Weights of a small GPT-style language model, trained from scratch on English Wikipedia: RMSNorm before each block, no biases in attention or MLP.
MLP neurons of a small language model. Each row is named by its layer, matrix (gate and up: input weights) and neuron, and shows model dimensions 0-127. Each number is 128 + 24 x the weight over its row's rms, rounded and kept within 0 to 255. Numbers have three digits each. A neuron's up and down rows have the sign that makes its largest values positive.
A block is one neuron, or neurons of one layer that tend to fire together. Before each block is what it responds to, as a language model described it from the Wikipedia text at the highest values.

Responds to: Section heading closers. Closing == or === marks that end Wikipedia section headings such as ==History==, ==Career==, ===Childhood...===; weaker on mid-word apostrophes and quotes (Ba'ath, We've).
L2.gate46:111086141136169137148111119129116106141179096138112087107106137183116184113149101108117143139095109119132127136091146111146123126116129123131080102130123144134112157116149150144149123107142114134114085103140110127111116143112123147182089119121111133125141101129177114110157125117121127156181157124141104127096166131150106165108110157112162123153144138142119130130159162140150144134122
L2.up46:156090135196125167137118158094112128133120116117116100173164164099121096114108133123129114126126108142092123137140091135124126101158111118174184151118143161120139134154106113120150078134165114104133172103109145145153107099115117101164129078127123120117138126149164113103158105140144105140156111122095126102145158155096110073124111146144121149158146142117101135149122127167122132114139
L2.gate169:132145152141129095128156112122079110137153124114104168123119164138159126162116140099119163124160129140108115143127123113096109096139098130095154130125121160171124119136168112164107114146145105139129149162097125149150136105130106150112165107125150139127126092147116162102115121139135153089117122093107090090142132153150142113125123146158122147115151114154108141114169117169113126139140
L2.up169:148150140131108080129151113082116169158105104113142120143078140128156115098116115132109127114142129101124094160154108111140171110137092124108140144158123115121106124135137154131151142156128178139097129117112118136091101093102103161101177148158138146107076092131136161114125133121099148117120121148126132123119122109102132067112100127152168100119139150128178099161144149162123108146105
L2.gate350:104124124153106060142100088107129092139139129139143137104137152137123146146103102129167095113150121103100136141140080089163155108172093168129131120119117097143127143136164140165161117129153100144082136167144089144137120112137067133120150109175157116112160122090153125165114156136147128118120144131137120140139147139114128136120129118118149142087156139110105119166135154166143163136137
L2.up350:148105072125127107124105142107127140176099099101145139124139080143128095104122149152150134110111124145166125124151144155103136153065129162110128140083129160161163136117091131109109123140125133135140132146076123136158149139118111087101119133134113098123092135095130135138138117175110142133166126147118152121177124105151170103137114094125138104112166137156083140138124106126115104136152
L2.gate682:122091143133103123144160150137150116122121147138104144131112123130122140085124129137120156123134141127138124161142135113088136164101121162114102074163116126131169105142112149137152073079066108092133092164156163164117152078132048119129122107102171105155095090171107126136140152112129132128126128123124177161133163125102101117083124115128144144114089150128091142116142099107140135153120
L2.up682:138141117137136114111147130118147086116147170152135100130134136133128112120128184135117183141137133102116129147102082156140135196119090108101095120114135078122125156113134106135162136096150135135100129141172116166123090099147125117135095128102112128112139124133120119166120103131125101131144134144110088180170160120110124120111091106174140087118155125121117108132134109168165141170171

Responds to: Sentence-initial first tokens. First word or word-piece of a new sentence after a period, especially However, also The, In, After, and split pieces like W-hen, Wh-ile.
L2.gate333:118152127108155161124125135140129122140125089110114104130157133134166164132134104124160138137127122173091155117105121092125130124103153153169113120120135119096177123114170116065089152133096103138100099137126090157101133142154119103146127131140136109141143144152144054143121179137161107122104095129139153128179148110140130158135121147109108139158165087104102155113133137099135122136124
L2.up333:079180120123117121158140072121145166146105094111146096175124115099098123119138133130119095117129139110133080085110113126104120125148081129128082125105164137152137147131157114078134138143151138144170083179167140124135142140141104133134128143134119153114135139186126128136083100145136176120153125103149114137127096115123117105130122127129073144141097114100135141112134110149137110094127
L2.gate839:106161115123114126151118130124111156171058092137124142140142124161128111136129142162156119156175145104149170147135134131097127109143153144153127137136116130135087130132102130075125106136164141127121124140136165121119069160161159140137135129112108082119143125127109117158136120110132121149115106136128133114154116137114123123131147118095145129189124130106192147115123112119092137191148
L2.up839:113102138138143091094119148146142151114141122104136165151115092106112117137149140150130137131133124096121140107135180139117143090075167152101083118130116150170089166114119174100163167124157151147107078144116171136126105143177130132126161179143085159111143134089087119138099135138111126106135129133105114157108131129138083130157121114079093106120160115100145130150123119175111140167105
L2.gate936:110152112104112088115136119110127150120147109113121131091178093191125129085110144125158107133146150092146146158146148126117138142109086184113134137148128150113134112177121103106150147135140120135124052144141135091149119129163128109134098116130097139125180137136118111145114150147122136120133176143108156155096141169114087125144112117106118128156102102118138159109132112140160145144143
L2.up936:116132148096156151103109073077126146130138081132142126112150118093131176124130083125126149159130150118112122147177175117154101106118161139117111133085118069143133125156109134114153156132127141142100083145146128113138117160159104145135118149137168150111157080169109104110120145142107152125151119141140141153092187144110152096131112156123145086123118159091123153182124140144103110128113
L2.gate1011:111093107171146169116129101139121137146058134138082068129185157120131159136132085138152175113108086159108144109088149146138149112102114096143097089157115141150113162164178138137121126133117090142130138131130163116117092136203132114103164128123083122116148108125156139096116117142110157178112117166117133116133099136137120150140123110105122159102115121161153146084100112089159128144118
L2.up1011:155139093118133166131157119119130079121117077103115080123158124144162105111131161137119107140083175157116139108127125119147153105118107131118116122153134161131166109134133090143112072113118125119144098143151121125132118178188119097126099120142130151143152147103127072157122114150122108104104114132131106141130155107103162097149080155136116140124137101093183118160148126146125108133104

Responds to: Short preposition-like tokens. Fires on the tokens for, to, in, at, on, mostly as prepositions, but strongest as word-starts like for(eign), to(ols), for(ward), to(tal).
L4.gate197:114091138125131160107095079105147202106129124130116126124114112140104111128101135103114091175084167128123103137130121124119111113106136138146146096128129157144177111125115104114111098147120150145104112118138160089123115142125116124165118135137128093126119162151105125123142090112180094171123107109134065132137128147149103130146122141079129146145168123110101153108101130127147091120150
L4.up197:100129151134112146120138170093131114121088142128144124111133122088105130173129148119119097149175143146141115095122167139100151137118110086141180064119136123116142123118107138060102121108148135081119118150111117146170134136130137162124128163140073096144130165112188096085147121153156111131139113141156142140109136093107148136142137109123113144155152128134118127099123096128120134118096
L4.gate346:132156112130139098142108149056177123098108133125066154136173112117090148144082173133156135128137061163119136130129127142135137105107128152136143115158125118093134113127122096101112127148137164143093148168110140136106127108131140111128117094168137147144081118106115067100096110108151137136124119150125090073128116103135131140111148115102157127137136120137181133163093124118093139103140
L4.up346:127152113136124111169099140098111083126125138126130130133158105169133110113137093099135113170152123125131154140100158081069117112149131088148147123152135146148117079117134166121098106155119133176134151139160133121170090122147160183083112140179121135140098124136141105151137117138096172166087137116094145100112163151146136141098115125129089146131141106145138128140073108151152131136154
L4.gate391:137086128098099122123142164098108142124100097138117128160126084172129090147150152130118107139121117169178133133165155103097139063148146105140156129156130141136133155134147143116097100207099106080131130131161093133115155118120154173155133123153183141099124089096104152128111132160113149081122142132144127114114130100130146120119094104114114181143094125117105130080150116100108116108133
L4.up391:088117134138114079149120180106143149115120091165124130122176137117126136155151151115110133126113137146145126095126113088120098084132151139138178123081137128103125142091115123118094119112117079148149070114133159092114207120100133127122128120120092106099101122108124102175091127093106110152087140138128079055117132155112127129180097147111148098119136126128126162134123188173145118130091
L4.gate432:144144149142135127163156172137122098142165135157104124155116138104103082094132071115181129130111078178109156140143125120114143092104117156137119156136123123143148133157114162126148103110151101100097143152122103165149140107112161143128068114101114134124108129106190101150086101114118110128118120112147104111157126107123158129116122093164092110099133102142128140155119162133132123142114
L4.up432:130089129144114114129122167101095100086116178168152127143087142120125143077137088135160094136141133112100132138096154161126139151089063109126145083099140126131153108137086122146157114108152111106151116148133120131119093105127134090105130145131132124129121132111166122078127147123082140147119133101143126136133082150103125120102179130170107133160115111120153067120142124154110136093114
L4.gate468:098131099112144131191134170119147117104076131180176132114145133116117142100108087140111126164150136173110131126102141104137176095118103133130149086110106118149146112138138086155117131085106149118124093145121081146138133118111123112106119101150096113175110078137148151147142053121132101142115100110141116098081101101135081153121131141159173102105141142107144096136144178139125099109120
L4.up468:124159151174096121104114146123120136128141122145129125109101135111111142152139120159129115106095137135138147103115127144113137062127109148106140114147130148148169104156121126126101154120089129082156123133121189100153099153106131111144087142139140177163120188119124104117129133153147140154115094187091101126150162141123152100134148109135103119117199144084116122095128107104114161124114
L4.gate678:097128143126125092158131135161076111136136141136130117121144109140097163129158112114191088157122131133168148166148098134132124091087111140106096129108139150135138103158090162138094168097134151152092101147131114131143138154130165078163134140165140132136149135130130119089109134154161125133158108098115125154129098141115150087136120129089100120141161165113166128117140142140130121134131
L4.up678:103169132140124109121124134153100147118105180169116099101122105144187122152118172077164124134113152126157107114143120139107114125113119157128141145113111114157143149081151105131123116104120130150113157158101132139142129130109131139127174109152144154130125114101142109132120154093196163118144120092143139148111128130099158159119173089146080128103157137138115101150167144116117144154133
L4.gate833:130114109112161158095095106100112145127090131119091123155127082153132152150115137148128130142117095155098106132153098120141143094097123154153144122171112151124134137143149138122124155115089108147098128140119125114121163145164124147099146123146114145147128104110156113118119111123178097116122084148145131171125084101165093081118136114161162093131129110107152143138095113091134103118116
L4.up833:154126157137119079145133114151151068161122107141153141088102170183099112146122148117141072116117127114143144145128152151118115141105088099133122104124165150147139130100151119062115134129109150127130119145115148115143177147132185161142164129109116101140106137132102110124104133109121132119120121158126134096123127184116135101109139163127124113137137130143093174111096123166144078128107
L4.gate1042:154123114151144157118173132139073095167095139092115138161102144121102139121115138153156154126117137116116073126144134100132126111119101159155146175151091125130129137079108110157149143087134160146153135120155157139156101132150110148137127097138137136150132153087144091166088110173147180195105131092117112153120104107074160099137138145113111150128146138122127099130102109090122126118149
L4.up1042:111131117091095122121139116129090141106128156088108148106139113102118167184105099154176104125091115134097162117150119092061140072123139111135142112136130085101125106109111167135117174115096144100167133161123155105144118148125103169103068126171151116110124162122153114131104142145112143179090141120109149172123121144148145132136106123106116129154125186159118132155129139090152145138151
L4.gate1091:146061137160181144154114109149096142144088188189108114157105137121124119128119130105146112133071153108151090122098112103170125100136152134125118116151161118150144120160132077092156116089133139122118101105123141141129170116143136151106117125095147146168137118115146103118129125105177150117149113070135098137141094121108152133118154158133121126140165147162175103127133119146105142126104
L4.up1091:118120129165104098142157093162077139119110108114098147169133145068108049103101147160186167122143112124112145099145135190104163127092173177093145127127122149157098149147150109125136139125127098184143131165117076106148143139115118127123116107154157119111108144154129116107152111138126130133130139128128114124113148121130107114169131115119122177120150139123127147102107154156128158117118
L4.gate1130:134167148160124140124117155122120077135091144091127087139157122125154136135124108125126085105132115142129093072108120109146127082145109141081165137137132153123115095127084120119146125120162117153110130122101125144161119140147105158109130126139128107109131120116152127094114154102128134144125154135153170181093118101143151128106174123071095152098128159122104097137163166106133158118129
L4.up1130:112119127158122171122156138127149114171122156150175123113136140097143091122115125100091164120157190121123115162129102133119162158126181171139191158130111119151115117135133168141106128095145097138128112070127129162152138135144110121147092105128143087132103097142131144140113129126166104173173103126114119123126097149080156147139158139158157116147157134140157145148166137159133153082118
L4.gate1139:115122064120139139120113118139121138135129142127089101086144136132099141130154121118121154117109112105139117129155156137110118141134086165146099171102171122089145099153100118111100098122159184115152104126109156133155094144137152134112135165109094111123118101158158081122081151116149132077122123138118107092103133099136116110122094091144099094139115112113150077139163113134152110144152
L4.up1139:095119129113102123083135162129137125153159160129127142144147108145136138175120123160096121097117145144149114093126158126089081166132099114115136147085151115126159128121078148141147090107127134141127080136086105086098136104103129107091132115163128140122150130084151083103096137106130169095146133101150154080086145163115122141118130190143113146110145125136135091128130145135073127137123
L4.gate1216:183123163111149173119120111118166131108173112100120118136138116155121100139184099138098127167109139137154154151128110098121145170149146107122141131168135137109135081159143115121109084178180118150110134120134135110161119101113147141141141081163121105142137183151127135123103137132139113110136164081082166114133145133082123113139113166109106171165142081141119128112124147120115138138156
L4.up1216:149131150106122157138165102113099158158148100138153151110121126118134110119113151107154166160131190139147106102123138145084149081137128133107171153108112125148113110125128097102117096150149129131121142140091145157092113125088143116161106131106105103125138139144136077161081150146138099112112124139143111152105127126097147146096150106154123135163169158105137125146140143104120136135135
L4.gate1221:152105126187130146156121075121125160119103131142108086118135112126112154143112115171110131079131129143150155093152107140123140107126110123145085134158141151126131118090093151095165133169129138159129149102096096124129155140084079107107087174110131122107122128117106112121120139169109135158118133087091099132120110107112085115129135154131101145117143139147127121112155131146067162087165
L4.up1221:160158120158139106185123141109131126153158159089086118139129122139088153094192162105086118120144079132090136109124111107148121119101124100126126183137133152111111179161154122135126150151145137110144096116119140117122146119136179139110150087124130155174104146126167115150140141105120129138143092132109169118176121104163075112129154110104149111099085140143119133112132119130164143130122
L4.gate1368:105133143193150156130154127153153104124085115068120166120159108105077132156079156149108104164131150151140108086153154160132146074160113107141125091142113157117116129141130159126128135096122132099118091171149105147119155168098196125117130132116132100151120095127100127126093069152172130164119157155144115150149125146068164111121150077144129150145130125146129136161102165131154127125136
L4.up1368:164130120116134078138141104111106099102130083116121147123137111085134092134139116120127093161153132097126127182144100137124101138135155117130132174128124100167127090093095119122163155101102114148095126160160173134136111149141153075172142118107131101160160135110145119170114136102112118085141144118112133110152136167131146094167112157111125131113141120149152142136123173162117127110154
L4.gate1444:085171124133115111124136128109141150075135154117111137125108149106113095147147111126110133162150130161149156122120131124127146138130145099128139125158147093168128136142082085135112120134191116122091125099118197106127134129138106163139124156170168108121159135184148136125137144141174148147112193150133166076090105116108144089121147102121095169126117139143129165193093157149148137079117
L4.up1444:148169146141163120155153109155101134168184149101170114122153135143146152153114106135134117103101118147153154114127121156119135096102123194137084173104135148149148138136107135116083131111125140112139095153119141127115148142154109113107133113099148134090107084145148123129087161132126119163112122166140113112125128083118090139134139142156115123123121132147139131136176129130128103161131
L4.gate1485:154140133097152124126145146114161124124134152120126149127136157117128129130128106115127161121123104144112113167171103133118128153100091089147085169150132137137147172113128085110142162096132135130138150124155109126097143085130105182109106131118159153142105120140121109095120149124122126172173131117113148129122114116096097132140131126080144141109102108128167130161155150162122118152137
L4.up1485:137090141137142114077137150172125166134115096122131127127086081128138110132118138168115128102103103104142149096128139138124166168103129143091118114124124184089096121133125125147115101104150125153149107144120088148144153145075122140107094151167097148113172136110119137156111082190169162163164141133176120164110121136121123146161116104093148105130096160135120098138171130092120135142149

Responds to: Section-heading closing markers. Closing == or === at the end of wiki section headings such as ==Results==, ===Consonants===, and seconds marks (″) in coordinates.
L5.gate677:133117118121119095157087151073143129104107096116137117157095146128129108145115135074127129111121117073146134134082139104098138123106149112144092090073058126128119156140068148125104160147133101180112137100121111097121120139122131136140220140151124109126118153119128126151113154134117152145137124134128121108148144101134110148112143131143112167097079150102132143140088114133075114121130
L5.up677:150128143116160119131141115138101163157141166140142144073170121120100099118128121138143142136129090138107146160131097132127095123133118099157163130126121124123115133138130127161149136093145151144132091104117118157127083121125116100110133089122164135088123144190112127118115089149136134119130120142143134119089115124136138158145096115122119116091144148173123169138156141082113123145117

Responds to: Short linking prepositions. Function prepositions like to, of, for, from linking a preceding word to what follows, strongest for "to" after adjectives (Anxious to, glad to) or "and to".
L5.gate115:122151122125139129165133118127102170132051145126166121155125111124116089144151101095130128131145160155114111084159149090124151101137108119170094120140130153124149139161103153114120112182155137104108103140186129150092121134079147156136122151139166132143098128084127131125114127097118133144160089146102147101096128125120116128098166125107171145110123099127118122106123123169165106108162
L5.up115:139123119113120095105116126133134109127112135146161081145165121073181128122122136130138114113066154151111114110174181077125086163193138129104086098130104129101106114189132126134116172175114159126115067129144142132104142124153104172165143143154115152148099131129139126123091137074146106159170110121144126093123144101098132135113157130111180147137113157133128096103119125120086151107107

Responds to: Section heading closers. Closing == or === markers of Wikipedia section headings such as ==History==, == Career ==, ===Consonants===, right before the line break.
L4.gate1:081119133152149142102122097125121125102115164104164141137154121094152106094114132127110125114122107143070102105162140140122151110084116133136075100114147109113164105117153117155143156093087134130131104128118158148144184110095111142121134171096151147077086124156168080174118125161086164131105151157142125141191152101176109138132107123094120174102097149147131103119125117098148139145122
L4.up1:106081160132129140093060148121094118147136153119115182186105129139147127149119114090112135125147104110116133101117113141144116109125121141158095109162157154125150130167103122171141106167158140148089170134122141129127122097125132106132089115088113113149131121139141130111125185156140170147104137123157150145125151125136150144106125121116114170143141157134122104109165143164129134077097
L4.gate223:158089119122151119114106144121097116168150082131128113115153118152147114110166127116114055103131180127141157110131089158121161123098151101149116103179143134143096163109139175131149135072126130144118131128155142103130141121147149148100127138154147116138132139135103124117128161123131110122138141118130166145166163154136087109160107136136113150134118135188146119158090128082125111131138
L4.up223:166089108114119169118121118092127138144134178192175160149102127111120135118124144152112168174177102080086119138173103150147106170113125127126132125156094134115155129138126117110118135109145200152142148108117138136124125122126092116130132115100119150096118141132148094125120167132117120151118158138154107141141135176118135156160100135087117109116143120119121154170137160169150185144123
L4.gate303:127120139152125108120096098129117147116115110134126161109139121168126115106120181155162117151095145147161082120088126110096111184163122083121165135160119158109079113138156130094098127130133130141130122125182129132136146126110162117106135106126136170097160109140127121144140108117159130137102091119121137112135100137130129172051120106120129152112099142127091136157140110155110112139114
L4.up303:119117127129113117105082115110121130110105144141164139132127127144145091157148113141133128142115115112126131146108175089165154085125158147097133141116119102158186106098161109093159123114172096180085150124122120076113108077108144133113112141160133097124075152116119098139140095159127166122093120136167106158142128087082129109120143085086113124119132114146149090157126167137114092127132
L4.gate319:142107150115143129108159092119135119109164122110113126136175132129151147164142094118162139142117150126102154131126143129107100117187096118156137146143112075116106135116143129131123097120124129134104101104133119133120164097077142167138105127170127113111134124120146127136139116131120145121118125176135119126146121140127163127114130150096122140125155124087126119132152160140126154119190
L4.up319:121139143111089108144153121130087144127171136144147131115181121126149107110119133113124099165122099157138127134152128166098105160097087143161171150143162144122066157094122134105130147133146147123092105131117083153129122129130119142088169122129132149111140139165107122167136161114137094182145120127143138109117162130099096107117188118163083122103075147145142122141097171086101118106130
L4.gate353:157132145064148171164119119102138161157143119081127172128143124120095146138156122128167139108103117123136145142111094138130090110084150126142154150153123141130125146112145150104070156099116160137155133159089135107111101118148148116118088146156080140143126156183116106137149117098108115143081121116150081147133129115153115103149122111126159131119156154171172152131156117155123158128102
L4.up353:147120117148102108100154169109091157151145117088162132106135135108171075168092127162150107086136162130129153124109122174104110146098159125109129109092112103087091122113120156115178140130075113111115151116143119103148111089161131121103175122131140125100085156151114077097126130117156137148091104114113141107167122167115114152119089103132113168183134113103141125140141157136150122106076
L4.gate357:090060129118129142125158165117136086129070117122143112099130147176073072128124125106138093112149157126152106151113117093110185139107118125089139085146111125139143130111138108158108100108086103137108105154140149122154156120113111145132101148163142149098147120164138091162155116128122124149111115145129101094112148111147132112078133119128123107104159152150105121142129116132142130156135
L4.up357:144085147129123084139098144127154102128145134146147156126099099146127125158130095115185082149196187096143137167110119109116140114113127124119162130141090087114113119117096106139109123100129116112146146139129147115103105169143126123135116106140128184158114095121143125160100134129107144134128122133177167110159154120095168099103135109123174137142143108132151080138188151130135107119155
L4.gate631:112168118146113125144123165146076099106129097126111143116118118129091135156155116156137125137137143073131133139105148107126147156126155118128122152119110104086124107157063137089116157140166135128118155154133143172105150128085107141127126123117129145094112132144152105122167101107133149126138111166138128126118147133142083133116095140126153145145069152149083152128102127121138146126103
L4.up631:164161115104166152078095100129110122108119165137132156099125081148133114136140091183145165110138141079086145160150151130138125156112120132115113151133109102103126133124132116115144116138109156145159096157132093129142137124123112139142123129112065104099150075147073167121112169102124119085118136101102119122106151121142157124138112150136154119095117073112084154170128122119147165134163
L4.gate795:114139173115148136143123106070127091111110154164141115131135119130144145129072134138159146150152099151104111123143089096135140159115136100106145128136137090110129109157156140100146120082175114164122117115140105143132115122161143155108110132107114109122094091148177123137141136098151147159114148151109087109121120142119139135120171151122188124132134096101154147129115154157130121133119
L4.up795:089065179087123110137114168148109100161123124128085118138129133123096094153147153097112094154166126124057131153115128110094117120095081127109145178151158118163146114107155115100119096143113106150146147212130128171080105144114108117086115126119127127131121140159064140124126144108133104075175106106142125070171085127127113113096121145099134130130119100114098127135130149101097148118115
L4.gate815:138130089126091134143119154117112109138125184176118097095159110178096134087127143148140115125157137145123112178147157147113147139105148111108125137125141164128122125125157131103158128143140108114119142103128120135123131131152102116128097108120123165110123172130097120098118139157127101135156118137105144101148089143131136117104136164127145109149086108089071104140133115158139173141140
L4.up815:153125130175094147132160137112127136127116131122124151140128110150081121149118090117120067131094187121132217128137128098132133122127102110115135129134147167126113114159144154101141154093158128129153077161144084111116144110124191129134161143159108131129136111083155131139133143172134097145177131137168130095116151106117131139173100128097131137081122110122111115158109147141106144139100
L4.gate1009:136134136151117144122116131145156152094183166136155109135107145129148136134136108174132108130135120071130126120112116146099130083134107129059149116132118137092075148143128163138108147107153099126088182156148150133051141103138109122168099142142118099152094112130104120127138106093128159148131135142112111127138163089108118094105088150127149096123148125110152109158098087117131135094162
L4.up1009:089104166133138125159126101130103117122142115105110115140149152147156115083134108107096141111167085142126115103124109134081121117099108100155130119116139107161112161136157143107122148095174120114142109159107130135123103134121097121134124116100154081142138169139143155121143104108122148152106098152115100132124078132120116131115155122133106115107144168153134143096115135151120179103162
L4.gate1050:092117153148130129141141125132115140182155131093148164139135128107129130126125148112106139114143145128105125109129112112129129140099106134127124169139080122120160136182161078132118142090124135159165100122108176142173125141148172163167150161106154125111097095152098143147150084115126114185150127128155154159165130153125125076138148106127139175115105136107112098125098110151088158121149
L4.up1050:094127113144083166142146076095106109148093123136175085106134109129122117139123115123146091138120122174101138137145144134155164097091080125080109135167123117105141126163102143113109161134162171137147157134178141123094122086173152140149112120137177131146131139123126098110117137106122108135101140126151142139168139119137134085177113071113133163137179164079130130122112097083099102116099
L4.gate1162:132097159154107102149130107108146162140110180161148145093131118182102084096099140137131115146123157110092116082116129120099158149077139154133127126142113088139114163189142132100144122145135126134075127119135161122122133144130078151113095128135109095153152178119121136127144113110134126170162101115117117108111102168174124128139141099128153147127165099109114151138070103111143129141155
L4.up1162:128130139128131135134091124122136131102117169128160181149137127141122179124140111108158109130138124143088125091124099116118090124099106132127130105102130162106142085113145124130119129123113129113085173123143143144127113146100141130121114157143171135131135123137141129157157105125132092124141132180172136194117117103146087182137169103058142145059137144172099106140100108131125123079121
L4.gate1274:105131141115150138139107109097127115140104157128185096120129165094141132151099157148130124114164110114104110166090098133073137203093103133125154111121152121165148121138111147120145141121130142137125106164097142149098163067162128132077167157114130146122118101116096116131173131134155127139084116103107139141161103134122148101133121150116139136078133162153095166113127112141101116169118
L4.up1274:096145176164110143131134170196129144142120165164140124123146142133173076126132159164131098102154160153123142105107080162129139133091094134171105130124111149139123100157123138092121109169072107127147125141093115077119133120118140147111155144124098139159108128126071144124131156139122128180138154114105131106159163126121120141138078127165119114109124136127109135139106104129121127130132
L4.gate1300:114130130145103119173140165144171147134160114116120113112169067147135130115123107134147128121115127170126152138094108138103158100065127112111155097109116108151112149152094158111125191137116133147120113138124157121117114153126106145107110148122165150139149121112147117102108130108117133138126115150161085144130139093161170125129155119120074139147200126118173160151096094117104101128188
L4.up1300:156123120121114159142097145112108096115131150128154138096104098143088116116125199170154107172087144132106121119114113079135140131146102114115140133160099143149139144103137082115105063140164122150117129128145129113093150137123134134160128132082145118137136101157117133158140165121141128125138120134116130079095106120096107135153165112139096129143085099083118099131103138145139096154161
L4.gate1421:129118140142133155073123140094183124120146105108127140124164128139098111173119151154118100100146111151121106153105157151145122148115107106141141150112082119111132127133074144160148129084082111193122135141140124120120122096143147127136149093106166164141145114103105135147113155186097214149146145114097125132131123118145128184127169118108098122097065152184130149158100143125129139152150
L4.up1421:114144105092080093101125138106124091120138132117106101103118121117141146112126128164126126160153118133067145097103120092125127143108089100132124106112118077122147154097091166148117126084216122135170130103091117059097131091169159142129114111124140147144132158104127101084168120185106098127134156153163132158145127122141138150118110101086133136135081140132127136151117142103090072120161
L4.gate1525:128131155102123128117108119122115134137181179110141122062102159155153130114125177129139106076094112124144091134167136122127117146109127135126094139105127101118127109088108162101093150158085123102171144140095131137147173120158127059131115120133113166150124109143140129068122086094106107159114108071101153099124122125127110125106121096083135117142111109142129126157078090133126145111126
L4.up1525:126147125111087087126116134139103127132141133078136137081096133115157151138096107111121165139107141174149140114093144129170132126146131144078170102071092119144176107122147139137138107099081132121176130123136167170142139130117188102097090154133113146074157147123144118116148148162132155158105101121106168141190153129116141118122125136128141109133155160100183109114127122111090116107120